MLP neurons of a small language model. Each row is named by its layer, matrix (gate and up: input weights) and neuron, and shows model dimensions 16-143. Each number is 50 + 12 x the weight over its row's rms, rounded and kept within 0 to 99. A neuron's up and down rows have the sign that makes its largest values positive.
Before each neuron's rows, "fires on" lists the tokens most often at its 100 highest values on Wikipedia text that the model never trained on. A number after a token or word is its count.

fires on: "0" 85, "ill" 8
L3.gate7:56 40 58 59 61 43 37 46 41 42 19 38 50 47 58 44 36 52 64 40 52 55 44 45 62 30 59 28 52 51 48 34 34 44 23 60 62 44 38 51 62 56 53 53 59 73 56 52 62 43 60 35 43 40 46 63 39 29 68 38 56 55 56 84 49 53 50 38 52 53 46 53 44 40 61 51 65 83 86 49 53 64 18 48 41 33 47 39 51 45 38 45 78 52 35 50 36 39 44 52 48 65 54 80 56 64 62 37 52 83 65 49 49 60 43 65 47 43 50 57 51 49 58 53 42 46 42 55
L3.up7:55 61 51 51 43 27 57 39 50 35 42 58 64 71 43 61 43 49 51 41 38 65 35 46 34 53 55 48 76 58 67 37 34 51 40 48 47 45 55 69 55 46 37 58 48 38 49 38 54 62 40 55 52 49 52 39 50 31 62 53 37 47 50 54 41 40 30 53 71 43 56 52 47 20 54 52 48 64 46 36 48 38 36 40 56 55 36 58 57 55 37 26 48 61 55 31 56 50 46 50 59 47 28 71 68 58 26 50 43 61 44 68 63 45 71 55 61 39 54 70 40 55 59 54 46 50 51 44

fires on: "p" 45, "or" 7, "u" 6, "al" 6, "v" 5, "ubl" 5
L10.gate558:62 51 53 47 30 61 30 55 39 50 63 54 34 51 52 19 51 51 52 48 38 58 31 68 40 60 69 48 72 39 62 50 38 47 50 43 58 59 37 62 51 67 63 31 46 61 42 47 69 46 34 69 43 38 45 59 32 63 32 53 54 36 58 54 41 42 51 47 52 39 52 44 29 38 49 54 30 47 19 45 61 44 31 46 57 55 55 66 56 37 67 51 62 44 44 57 69 48 54 48 36 48 52 68 66 44 37 77 61 57 59 38 32 45 44 66 36 54 21 54 37 46 57 56 41 45 52 52
L10.up558:34 40 34 48 52 52 61 71 46 29 50 37 46 51 39 56 46 54 62 34 69 47 47 38 38 35 60 65 12 79 45 57 49 55 75 55 51 47 62 39 50 55 55 64 62 64 23 46 41 70 71 51 67 44 54 59 50 58 27 28 47 32 50 64 50 53 71 71 57 44 46 65 54 56 60 59 58 53 43 45 35 50 34 54 41 46 51 60 60 50 52 31 54 56 47 40 51 33 47 44 68 53 48 65 44 43 57 45 49 31 39 54 49 58 58 45 55 53 49 16 51 49 51 46 51 51 36 42

fires on: "im" 25, "ic" 10, "u" 8, "i" 8
L6.gate14:35 58 45 45 48 36 43 41 40 25 58 56 40 64 39 40 53 42 65 77 53 38 43 61 61 42 32 54 47 43 57 40 42 43 51 65 48 54 46 55 50 60 52 54 26 41 23 49 33 60 57 63 44 59 52 48 48 38 41 62 37 52 64 57 47 37 76 65 55 60 59 76 63 58 68 57 36 58 46 47 55 32 49 39 59 48 33 42 64 61 61 62 47 44 56 54 72 38 51 32 53 62 50 43 48 38 60 56 49 51 49 31 51 74 20 62 47 70 34 44 55 37 68 42 56 57 76 45
L6.up14:51 51 58 48 48 52 38 58 52 40 81 58 40 38 48 47 62 55 46 47 51 42 28 35 62 48 55 38 57 76 60 59 68 59 54 55 57 57 52 36 56 74 31 46 27 68 36 65 55 14 37 55 60 33 43 37 73 65 58 59 28 45 49 20 52 41 60 83 69 67 60 36 62 50 45 52 49 37 49 49 33 55 43 46 39 50 53 30 55 33 54 40 60 49 40 69 54 58 74 67 31 50 58 44 54 43 46 37 60 70 54 63 62 34 56 36 68 63 35 63 57 56 48 76 48 53 42 62

fires on: " al" 55, " Al" 39, "-" 4
L4.gate116:67 44 34 47 47 48 63 52 46 67 75 56 55 63 53 41 19 69 67 45 51 53 49 55 35 68 43 43 52 47 59 48 76 55 39 52 46 60 52 57 52 46 64 39 19 46 41 48 52 61 48 73 42 54 39 56 22 67 51 60 48 39 52 38 49 23 51 49 49 29 65 55 50 57 27 55 59 63 51 38 42 37 41 52 65 61 63 42 60 39 61 48 43 40 53 60 50 57 51 39 46 69 53 52 36 46 52 39 61 58 55 56 46 55 56 23 62 40 57 48 72 55 34 64 82 61 68 42
L4.up116:53 50 33 52 29 42 57 66 43 33 61 66 51 72 54 49 29 66 68 38 39 61 52 59 37 46 80 47 58 55 54 55 72 43 38 43 27 51 70 56 41 47 41 40 34 61 45 39 33 53 54 58 26 40 42 50 39 60 66 52 44 43 57 36 51 50 42 53 53 44 58 46 39 69 20 65 46 67 61 57 43 30 51 57 65 66 68 38 48 74 57 58 47 61 75 70 66 52 60 44 60 52 49 55 47 41 35 45 62 56 72 35 16 59 61 41 58 36 38 55 65 63 47 48 68 55 53 52

fires on: " was" 30, " le" 15, " be" 14, "," 13, " sc" 8, "up" 7
L4.gate640:40 77 41 49 44 52 69 66 48 54 74 59 39 56 38 40 30 57 31 43 49 62 36 59 56 75 35 39 62 48 35 51 51 60 41 38 41 39 59 36 51 41 56 40 47 44 48 60 38 59 59 61 65 38 47 39 46 51 53 54 67 48 73 28 57 59 33 72 76 23 57 44 76 62 51 54 37 55 48 43 67 50 43 57 54 66 35 66 53 60 53 49 48 69 46 41 54 57 63 55 36 64 64 51 45 63 52 53 55 50 50 41 41 35 72 46 61 55 65 36 44 38 45 56 42 43 63 55
L4.up640:39 68 37 50 37 40 46 45 45 45 60 66 61 48 41 37 33 38 40 44 55 54 58 48 55 67 47 28 65 49 70 61 55 60 57 43 49 40 54 58 61 70 54 42 25 33 71 69 30 35 56 57 55 62 23 37 57 19 35 60 49 54 52 57 50 39 54 43 58 52 50 54 38 39 50 61 40 78 56 27 41 53 55 78 46 72 44 28 60 41 45 55 44 29 37 42 59 57 31 44 51 44 36 47 51 52 47 70 43 48 48 23 28 49 60 66 51 67 35 54 36 41 38 38 50 62 42 49

fires on: "ill" 24, "il" 14, "i" 12, "l" 8, "t" 7, "r" 6
L10.gate334:49 49 52 49 37 64 64 51 56 42 49 48 55 49 67 57 21 24 42 39 37 56 44 45 48 51 59 45 49 34 39 56 44 61 20 46 52 62 48 49 64 40 57 51 48 44 45 46 61 61 47 50 44 60 55 59 41 56 56 43 32 35 42 42 49 31 42 69 55 38 62 52 54 34 52 22 42 65 64 45 51 22 33 37 69 50 42 29 32 23 74 34 63 50 52 69 59 55 64 44 41 60 36 77 69 54 63 51 45 62 57 46 36 38 35 36 53 39 50 52 48 47 53 29 49 36 52 62
L10.up334:50 37 55 51 36 19 59 49 47 38 60 70 60 56 59 49 47 51 67 53 54 63 52 62 52 50 58 56 49 65 54 48 43 47 58 30 36 35 39 32 37 70 65 43 63 38 61 36 57 46 38 68 44 50 49 41 28 64 33 30 38 54 23 61 47 58 42 40 41 56 72 33 62 23 47 43 55 67 47 53 55 64 60 59 58 47 22 39 51 61 46 48 67 41 51 60 30 58 46 47 63 60 68 61 49 78 34 53 46 44 64 66 53 37 65 69 57 38 75 48 62 56 42 61 58 47 46 53

fires on: "ol" 49, " pol" 29, "res" 22
L3.gate406:38 46 24 32 41 33 67 38 58 65 68 48 68 58 35 47 39 46 40 44 55 47 45 41 62 84 41 49 54 53 56 54 69 42 74 63 47 57 40 50 35 45 67 52 51 36 26 39 61 41 72 42 48 43 45 48 44 26 52 64 34 43 45 40 41 55 52 64 48 46 55 51 37 66 70 68 69 38 55 47 37 27 27 42 65 50 52 55 58 53 34 42 51 43 48 51 57 37 46 44 35 41 30 50 45 30 41 57 62 27 57 60 35 62 48 28 32 68 32 55 47 52 39 38 59 62 70 51
L3.up406:43 45 46 42 52 51 52 59 46 48 67 72 43 66 34 37 35 42 35 52 53 42 56 51 50 69 35 27 48 58 48 82 52 45 54 48 56 61 21 32 54 22 48 25 41 64 36 51 43 55 59 45 55 56 65 52 51 51 30 57 49 59 35 54 36 61 63 31 31 62 32 39 46 68 60 47 43 27 47 33 41 50 72 45 67 38 43 35 51 60 51 18 38 43 58 60 55 37 59 43 64 41 37 63 67 35 33 76 43 42 39 28 36 57 49 46 42 67 38 43 64 56 45 32 55 57 48 40

fires on: "im" 37, "ear" 16, "ol" 13, "in" 12, "on" 5, "ic" 5
L8.gate73:39 67 30 50 34 44 34 58 48 59 50 47 35 64 48 45 28 32 59 67 42 52 56 61 54 64 48 62 42 31 57 46 44 42 19 46 70 38 46 60 37 48 51 60 37 51 42 40 46 45 48 57 47 41 57 48 54 61 42 75 66 61 54 45 31 39 65 58 37 42 67 59 40 45 54 39 66 44 31 57 62 48 48 54 57 46 45 45 61 44 48 66 33 69 56 70 72 41 55 28 41 72 44 46 45 38 47 56 56 61 52 40 48 57 46 50 53 67 52 51 45 46 46 55 54 32 66 29
L8.up73:42 33 61 36 71 59 43 58 52 46 60 69 75 67 58 49 60 34 32 59 58 49 32 65 56 50 51 48 43 50 38 66 34 52 32 39 56 49 66 56 43 57 53 47 43 63 47 41 54 66 34 40 43 49 46 54 44 50 56 27 38 29 58 33 41 43 57 40 25 42 69 49 71 49 50 67 55 47 65 32 35 41 49 64 36 55 37 60 55 48 58 55 67 46 51 57 49 53 55 51 39 64 60 38 56 42 70 57 65 40 57 50 57 41 52 71 56 48 23 64 92 31 41 48 65 61 49 46

fires on: "," 76, " of" 9, "i" 6
L8.gate34:35 57 50 44 53 34 69 58 52 64 40 31 40 56 40 41 67 49 57 40 59 64 46 74 47 59 40 51 35 50 33 61 68 47 34 62 55 58 66 31 77 64 37 51 52 29 55 49 57 63 51 44 55 55 66 46 43 22 59 57 43 32 49 61 46 70 56 38 43 58 63 71 19 55 53 58 46 67 51 29 52 39 40 73 35 63 52 42 67 42 60 55 59 45 38 76 62 20 51 42 49 47 46 44 46 33 52 52 49 60 60 67 62 67 56 56 42 51 39 55 48 54 62 57 70 50 53 40
L8.up34:56 54 55 72 53 68 46 51 62 51 44 62 43 50 13 37 61 53 59 55 73 39 50 58 60 33 59 45 23 44 68 76 28 59 49 51 33 64 39 66 75 45 66 44 46 33 51 40 57 45 57 46 36 39 44 52 48 60 64 56 45 35 51 43 39 36 22 54 52 21 49 44 48 40 54 58 60 57 73 61 69 32 62 46 66 71 34 43 66 54 30 45 75 57 33 47 47 53 31 49 57 42 46 44 39 53 50 54 51 44 58 37 37 49 72 43 57 57 39 62 48 34 40 66 49 65 46 40

fires on: "V" 50, " V" 27, "v" 22
L4.gate374:55 38 43 44 71 53 52 55 30 41 19 36 43 87 51 45 62 46 57 71 20 50 34 38 45 63 65 53 48 39 44 48 40 47 51 53 52 38 42 53 52 51 43 58 45 38 56 54 50 41 57 35 48 48 48 40 53 48 53 36 71 57 36 37 45 76 53 45 34 41 45 36 37 34 43 49 47 70 32 33 55 51 45 49 52 77 59 30 42 55 50 58 58 55 52 67 45 54 58 54 63 53 47 45 50 60 68 70 32 41 41 60 49 56 61 47 42 74 45 56 26 65 57 47 34 59 50 35
L4.up374:52 29 37 53 52 37 51 59 46 56 50 46 58 61 46 58 54 64 66 55 46 77 38 50 66 54 44 49 68 56 54 32 58 41 48 60 50 66 43 31 59 53 48 47 62 34 54 56 46 43 74 32 34 46 72 52 60 50 34 49 62 43 66 67 48 44 40 61 24 46 41 55 32 62 40 47 18 50 63 46 62 50 42 56 70 68 46 23 43 42 61 43 50 52 56 65 42 57 46 52 52 80 66 51 41 50 56 65 42 43 40 32 36 42 36 60 23 53 56 71 47 85 53 28 60 40 57 66

fires on: "ol" 48, "rit" 18, "om" 15, "is" 5, "ind" 4, "m" 4
L4.gate434:33 56 65 47 41 36 56 58 47 45 71 39 80 50 55 59 22 48 33 56 52 40 48 46 55 79 46 46 40 43 27 60 52 49 77 42 48 57 45 52 54 51 60 48 56 34 40 47 47 53 42 47 32 31 53 52 65 46 60 46 57 44 54 49 45 59 65 39 41 47 54 63 42 44 60 51 42 50 49 40 43 49 52 68 56 70 68 60 43 54 45 43 34 44 34 53 28 64 46 60 41 29 67 51 41 30 58 66 31 55 63 68 46 25 37 49 51 59 20 52 62 55 49 28 56 65 42 43
L4.up434:43 43 52 54 56 42 43 69 35 37 44 31 39 59 50 41 39 40 63 43 65 42 65 54 60 47 46 37 44 62 64 65 59 46 55 50 56 34 44 49 56 57 59 26 68 41 61 35 50 53 48 12 32 46 64 66 35 59 56 53 51 57 32 67 46 39 51 40 42 43 33 44 57 55 64 58 55 48 82 64 49 64 46 59 58 37 47 34 52 49 47 79 66 59 62 62 50 49 26 51 55 46 41 27 57 44 37 52 42 57 46 59 60 55 35 76 47 47 51 66 52 38 54 34 54 57 56 52

fires on: " Y" 54, " y" 40, "az" 5
L3.gate656:46 41 47 33 54 34 43 42 35 49 59 38 54 57 54 57 69 64 77 50 48 26 63 39 46 51 28 57 75 60 56 61 34 48 39 66 45 46 41 52 41 59 53 29 53 46 39 47 48 50 49 48 64 53 28 52 39 39 53 59 53 38 43 27 57 65 48 70 60 31 64 45 36 44 36 59 45 53 57 40 47 53 53 64 35 59 51 44 59 31 64 46 64 24 61 61 73 72 44 29 55 62 59 57 70 34 42 55 47 58 50 59 53 56 50 46 53 59 43 47 61 73 44 48 41 46 45 60
L3.up656:52 51 45 57 57 64 69 50 52 43 58 59 47 30 54 55 53 49 34 43 54 57 52 65 53 40 41 51 27 58 40 48 52 59 50 67 42 36 60 59 43 50 36 64 54 54 56 56 42 83 52 59 31 43 66 52 55 46 25 50 68 69 51 48 18 66 27 29 65 54 34 35 55 57 49 57 49 59 38 58 30 69 58 40 44 70 30 67 71 36 43 51 30 63 67 62 44 23 41 36 69 38 55 48 43 47 22 51 30 57 53 29 54 57 38 64 49 55 58 44 34 60 36 47 44 61 30 46

fires on: " J" 32, "j" 28, " j" 11, "y" 6, "J" 6
L8.gate240:80 37 45 58 65 55 62 52 39 54 46 27 47 46 50 67 45 61 55 54 55 22 38 61 60 51 56 43 49 23 41 45 44 70 61 54 44 61 52 65 65 17 40 44 41 67 41 35 52 50 57 72 64 50 64 39 37 58 32 42 46 65 20 36 65 57 33 57 57 67 68 58 49 47 40 60 59 49 63 49 58 42 51 31 50 46 55 59 57 45 45 63 47 36 46 67 46 40 44 52 47 60 42 40 60 49 60 61 57 75 63 49 56 42 51 30 43 61 61 63 55 41 45 60 59 44 34 51
L8.up240:67 45 63 62 24 60 70 40 55 46 74 40 29 58 47 64 46 58 53 42 40 38 52 46 58 48 54 33 66 75 61 60 64 54 63 39 57 61 62 56 63 39 39 65 25 48 62 47 53 46 34 35 48 28 38 41 33 58 48 52 46 61 47 20 61 55 42 70 46 46 43 54 43 50 49 47 53 41 32 33 52 38 47 51 54 58 54 39 58 40 25 58 56 68 83 33 63 50 34 44 70 36 49 39 70 38 46 56 56 59 58 51 57 28 37 46 28 56 54 45 43 64 43 47 49 31 61 32

fires on: "il" 54, "gh" 10, "ist" 8, "ut" 7
L4.gate212:25 46 62 63 47 40 60 34 47 51 53 65 51 73 39 56 30 36 48 31 48 65 44 57 44 42 58 55 46 23 61 30 57 66 46 45 44 29 41 51 40 42 58 46 41 60 42 59 64 41 73 58 46 72 40 71 52 40 43 67 46 64 43 62 38 51 36 42 69 47 60 60 60 63 56 60 41 62 57 69 37 44 53 65 62 45 51 66 42 46 47 48 62 59 61 55 54 41 51 30 69 56 42 50 58 50 53 35 24 58 46 31 26 32 56 45 35 39 69 41 79 71 42 75 46 44 56 41
L4.up212:47 56 51 49 57 62 45 34 57 62 50 43 61 24 43 61 46 39 48 45 46 67 82 41 41 63 60 53 46 35 29 52 55 30 39 59 47 62 65 43 41 46 28 46 53 51 52 39 67 53 44 49 55 64 46 75 38 42 37 65 55 65 55 69 56 49 76 52 52 49 67 49 61 37 46 72 73 55 53 43 54 57 48 52 36 75 45 55 52 49 41 52 56 65 54 49 61 58 53 40 54 30 62 61 49 59 43 39 63 52 39 47 49 54 38 31 34 37 64 67 39 51 61 48 65 54 71 60

fires on: "X" 15, " J" 13, " Q" 12, "j" 8, " Ch" 5, " Y" 5
L8.gate36:63 43 43 43 21 38 51 36 44 51 64 49 60 56 31 55 51 49 45 60 53 35 64 40 61 60 33 49 41 45 54 33 55 54 19 48 42 48 43 45 48 34 50 46 50 34 70 61 60 47 62 45 51 60 53 43 44 33 51 31 36 63 49 38 50 45 20 34 52 62 61 62 64 45 58 42 58 55 40 47 48 41 35 39 56 48 71 66 56 39 42 42 32 65 55 59 43 54 38 52 35 56 40 39 52 39 35 53 37 54 77 65 46 35 42 45 29 48 65 42 57 56 55 38 38 32 53 56
L8.up36:65 19 47 58 55 45 46 61 67 47 53 34 45 34 56 65 63 48 59 54 56 38 61 32 46 29 37 17 61 48 50 60 65 30 57 53 47 58 51 56 72 33 44 29 71 63 68 50 39 42 62 47 52 66 45 46 27 43 40 50 36 52 41 49 72 64 45 35 51 44 41 38 39 59 48 66 57 39 35 65 63 55 55 40 42 65 58 35 85 45 57 24 68 49 57 47 67 56 39 40 51 33 63 35 53 40 38 62 42 69 45 48 37 42 41 45 38 42 72 56 52 40 37 14 46 48 43 50

fires on: "ist" 71, "and" 8, "ot" 4
L3.gate376:35 64 41 17 64 53 47 50 41 39 32 38 60 56 34 33 55 55 52 38 52 60 62 63 38 56 45 47 44 57 35 40 67 51 41 58 60 49 44 41 47 69 65 64 37 51 51 59 46 57 70 46 56 51 55 55 52 45 43 58 39 46 76 38 58 64 42 26 50 53 49 51 33 57 56 36 50 40 44 39 54 50 33 72 58 55 64 67 43 20 26 25 31 40 60 55 61 48 43 44 60 36 54 53 60 37 63 34 45 58 48 18 33 46 52 43 43 52 41 56 44 52 69 56 40 52 64 61
L3.up376:56 47 57 71 61 42 50 54 48 63 36 48 61 44 34 60 58 66 26 66 41 43 65 47 62 63 59 59 40 35 48 43 30 50 08 53 52 47 56 48 57 42 40 64 45 60 54 70 51 36 66 31 64 45 46 48 43 27 44 52 54 69 56 62 71 48 36 22 75 74 59 62 55 33 60 50 83 48 57 32 49 47 43 68 48 56 41 46 46 45 52 55 46 54 62 27 26 42 66 24 62 41 47 52 44 59 54 40 48 32 29 52 50 66 35 69 36 37 55 49 34 55 67 59 39 36 51 67

fires on: " V" 68, "V" 24, "v" 7
L4.gate495:49 59 26 29 68 41 54 67 55 46 39 34 61 56 49 36 57 64 61 54 47 65 40 40 41 68 47 43 52 38 56 55 48 52 53 50 46 39 44 56 34 45 60 41 43 54 53 63 55 62 47 39 42 47 67 52 62 57 43 56 55 58 44 66 43 44 41 83 17 63 52 60 67 52 33 43 60 69 46 51 43 69 40 46 68 50 49 37 29 64 47 36 49 39 47 57 54 43 49 60 42 43 44 59 58 40 52 52 38 36 58 39 34 55 55 55 34 49 67 50 52 55 50 47 21 54 65 48
L4.up495:48 46 32 47 56 53 48 51 27 41 53 31 59 47 41 54 41 72 68 55 56 43 40 38 47 71 55 42 50 36 48 35 53 36 49 57 36 56 47 38 66 54 72 45 34 54 42 44 51 64 65 42 38 64 79 38 52 28 37 51 45 37 49 60 50 65 48 94 52 52 56 60 81 56 38 61 55 53 29 53 57 44 46 39 51 70 60 42 50 46 41 40 66 23 64 66 34 48 55 54 67 51 35 44 50 33 56 54 55 39 43 37 45 42 66 44 39 53 56 50 63 88 48 53 35 56 66 46

fires on: " Or" 30, "ol" 13, "res" 9, "-" 8, "av" 7, "ed" 7
L3.gate204:50 39 41 57 53 36 59 36 65 48 63 62 37 66 57 60 50 48 31 50 36 68 37 55 54 75 42 70 52 59 49 56 43 47 66 30 69 52 52 42 50 59 50 50 42 33 22 63 40 41 57 51 58 57 39 39 42 35 61 40 56 61 50 44 40 57 33 46 54 56 64 55 38 57 45 58 47 78 46 67 44 54 40 61 59 47 57 54 37 49 37 66 25 37 53 58 48 42 79 33 48 50 56 52 54 65 54 56 67 18 46 65 52 75 62 45 31 49 45 48 30 53 53 72 64 73 48 47
L3.up204:56 65 45 43 34 57 46 58 62 18 46 60 45 46 60 49 46 57 29 52 72 59 52 49 78 34 53 47 37 59 58 81 57 36 61 40 52 34 58 27 77 58 52 44 40 57 36 74 35 55 51 56 66 57 71 31 64 39 61 58 51 43 73 63 40 49 42 43 26 55 55 47 48 63 62 50 39 38 45 29 36 50 47 59 65 44 56 43 33 41 66 51 39 37 40 53 31 35 58 50 49 60 71 59 49 51 45 70 55 52 27 58 32 57 64 68 48 36 40 48 52 47 45 26 70 30 49 54

fires on: "-" 25, " /" 20, "/" 19, "ric" 8, "art" 7, " -" 5
L4.gate465:68 40 59 49 42 48 41 63 42 62 55 45 45 56 40 51 24 62 54 66 89 46 41 42 49 58 38 57 50 40 44 30 58 35 69 70 52 54 36 50 61 46 50 62 28 32 50 41 45 35 30 56 57 52 45 22 58 60 26 65 61 44 53 65 36 43 19 53 50 50 60 43 54 42 59 47 44 60 44 41 50 52 34 38 55 46 63 55 40 32 59 59 41 30 46 68 34 69 48 37 36 74 51 65 37 35 49 39 68 57 63 51 54 41 32 29 21 59 52 47 48 53 38 51 61 56 77 52
L4.up465:50 39 45 39 36 49 31 63 42 34 55 65 45 57 36 56 43 48 73 36 62 61 38 59 63 61 58 48 44 61 46 66 51 40 46 57 55 40 33 63 61 56 54 55 19 37 40 43 57 50 35 54 44 60 33 39 67 47 57 60 44 62 55 60 41 52 54 35 75 66 64 52 48 64 43 67 35 76 40 32 62 61 62 35 43 41 70 47 52 39 58 48 38 53 49 48 46 80 50 47 50 40 49 60 38 58 32 45 60 47 37 60 40 65 42 40 43 36 68 60 47 49 44 45 44 55 57 48

fires on: " Y" 61, " y" 34
L3.gate513:38 34 70 41 37 43 24 42 58 49 51 57 50 41 55 61 35 68 75 55 74 40 44 53 53 36 42 39 45 50 44 56 45 66 67 56 56 64 59 66 50 56 44 50 28 46 50 36 65 49 61 69 39 28 45 40 24 60 32 20 31 64 44 36 48 46 49 53 70 31 57 38 58 37 52 57 54 53 51 20 31 52 56 50 39 77 74 62 74 42 45 56 39 28 51 63 55 49 54 38 72 55 49 69 44 76 45 60 55 64 61 52 44 37 46 53 23 66 52 45 58 56 40 64 49 54 45 44
L3.up513:61 66 54 31 37 41 41 57 51 35 81 65 55 36 39 68 36 52 60 48 45 45 72 58 47 51 54 48 51 58 43 66 56 69 37 48 60 46 63 48 55 50 55 55 37 55 55 54 54 47 74 73 56 58 54 41 33 74 38 15 41 62 58 50 50 39 50 51 77 53 43 39 68 45 41 47 60 50 43 49 54 57 55 55 36 76 61 57 67 56 53 54 70 29 45 56 61 42 26 35 54 53 68 62 56 54 63 64 56 58 49 54 42 30 37 37 30 66 70 33 61 67 25 51 43 51 41 47

fires on: "," 35, "ed" 24, "ay" 20, "or" 9, "orn" 8
L4.gate29:57 54 43 53 43 37 77 40 57 50 29 52 56 57 36 48 69 44 64 67 64 56 33 63 49 43 61 50 40 48 46 45 43 26 44 56 52 60 62 42 53 31 43 38 61 56 65 33 46 48 49 77 49 30 53 48 43 46 56 53 47 40 47 61 57 72 77 62 52 59 55 67 49 60 56 58 27 60 39 23 57 39 62 47 61 45 51 44 63 51 67 39 56 51 53 60 21 41 43 45 48 41 58 52 63 57 54 50 60 25 58 72 53 69 37 62 60 29 30 70 52 69 44 46 70 45 58 50
L4.up29:46 43 52 37 64 58 51 44 41 39 38 42 46 57 57 59 45 53 51 34 59 47 68 59 31 47 60 56 50 72 31 53 63 37 50 56 48 68 36 68 57 57 45 60 47 13 38 50 69 52 64 50 53 44 74 49 48 53 57 46 36 37 51 53 40 39 44 55 59 44 65 68 39 31 62 55 62 53 59 44 82 50 41 49 46 55 67 59 56 61 48 71 56 63 49 36 44 61 69 34 60 63 35 36 74 42 53 51 55 58 60 53 32 22 41 65 36 41 56 36 29 59 44 48 40 56 60 40

fires on: "3" 34, "1" 11, "ly" 9, "," 8, "9" 7, "0" 7
L8.gate69:53 50 57 38 32 30 43 48 46 61 57 44 50 52 37 52 68 71 38 48 48 66 43 62 39 56 59 43 38 38 46 80 49 36 29 70 64 50 67 64 55 47 47 49 17 48 64 48 59 56 57 67 57 47 46 47 55 70 42 70 41 47 58 56 37 41 39 58 56 51 41 43 44 50 54 45 46 50 56 15 53 31 40 49 60 40 62 58 66 43 46 52 35 49 35 38 61 60 43 61 44 44 41 22 60 53 33 53 58 50 44 49 45 44 70 54 53 49 31 50 59 46 58 47 51 30 60 58
L8.up69:53 28 45 47 53 52 34 79 40 69 65 46 53 59 41 38 54 49 24 56 57 53 42 50 49 60 61 63 42 49 44 57 59 60 49 55 44 51 52 65 69 69 38 44 40 48 74 37 55 45 38 40 61 35 42 75 56 66 42 48 23 55 42 22 58 56 29 37 56 61 50 38 54 46 55 57 69 59 65 44 37 25 28 69 67 62 58 50 71 41 46 73 60 52 36 54 64 48 52 42 69 40 37 59 44 51 71 65 61 41 64 56 37 37 63 29 42 44 59 57 44 36 59 54 60 60 56 49

fires on: "ill" 17, "ons" 12, "em" 10, "es" 8, "ore" 6
L4.gate349:61 57 43 32 50 48 56 30 47 48 34 62 63 39 70 40 61 65 33 50 55 54 67 72 42 47 34 60 50 56 43 31 56 78 48 48 25 45 36 71 60 65 71 74 53 39 42 38 36 46 57 51 47 58 58 58 26 44 57 51 42 60 45 60 50 44 45 52 46 50 31 43 50 45 55 59 43 64 44 37 37 45 50 53 60 51 40 55 62 36 52 48 39 55 41 52 37 36 48 36 44 46 50 68 70 28 54 48 64 72 33 44 75 50 58 52 48 36 41 55 52 33 27 48 50 57 33 45
L4.up349:64 54 54 37 36 61 68 63 53 40 42 62 51 52 51 50 63 53 50 47 23 69 68 55 38 63 36 48 52 37 60 46 68 54 43 32 35 68 46 60 49 50 54 48 64 16 45 31 51 45 28 45 63 34 48 52 49 34 68 46 50 61 51 62 55 58 56 42 43 44 48 71 46 36 54 59 49 71 66 54 53 61 69 40 36 58 48 64 43 41 57 36 51 65 82 60 40 60 36 42 50 27 41 71 65 43 23 62 52 61 46 61 58 71 77 37 49 41 61 49 29 48 52 46 52 54 46 54

fires on: " Al" 81, " al" 13, "l" 6
L6.gate0:44 49 14 55 29 51 70 54 39 60 57 61 54 28 66 54 42 65 52 22 42 45 36 28 26 72 61 54 60 57 54 66 49 40 44 51 44 55 50 47 64 53 50 46 59 37 55 40 54 49 46 63 64 64 58 40 44 55 54 68 46 48 49 31 59 48 60 62 37 46 51 35 46 54 45 57 71 77 50 22 46 35 48 72 61 52 52 45 60 35 53 38 32 55 51 44 55 53 45 28 31 66 74 64 47 47 42 36 48 37 50 67 36 63 52 32 61 11 42 44 57 74 71 68 41 50 53 58
L6.up0:42 59 43 41 60 45 49 60 41 46 46 45 69 60 42 41 45 55 58 25 47 37 47 38 28 32 63 62 64 43 45 43 49 53 53 54 49 76 55 35 36 34 43 44 50 48 37 58 44 44 56 65 54 46 66 35 32 69 52 66 58 57 68 48 56 30 41 52 59 35 66 35 46 39 34 64 52 63 57 54 59 54 52 47 68 37 71 56 41 75 53 26 69 49 48 54 52 41 72 56 36 32 30 71 75 62 50 52 38 68 55 56 47 38 62 61 64 37 52 55 71 46 62 53 60 50 78 50

fires on: " j" 50, " Y" 48
L4.gate204:38 47 51 42 49 48 58 41 46 58 54 44 43 40 39 62 51 54 56 54 43 42 51 41 58 56 68 23 51 60 49 68 52 39 57 73 62 46 55 51 50 39 36 64 47 52 37 61 67 60 60 73 60 48 57 65 46 45 38 38 37 36 37 37 33 46 49 45 41 52 46 45 37 69 29 48 65 63 31 42 33 30 57 49 50 73 61 32 55 34 53 56 75 27 55 77 66 40 51 55 55 66 53 58 53 42 51 58 55 77 60 36 51 40 36 55 52 33 33 55 59 67 25 44 30 40 48 53
L4.up204:54 55 64 54 21 69 69 56 41 53 50 58 43 59 61 56 52 58 41 54 51 55 58 44 53 66 47 40 55 51 37 69 63 50 29 59 55 66 64 46 69 51 36 63 32 57 33 59 51 69 50 62 53 40 48 32 51 34 56 37 26 46 31 39 18 65 48 40 26 46 69 46 47 69 36 67 50 53 58 26 66 49 35 31 53 90 39 57 49 38 59 59 67 63 50 72 47 51 61 34 59 50 57 50 64 67 51 65 46 59 37 60 45 45 31 70 43 57 46 36 53 57 28 55 48 40 36 62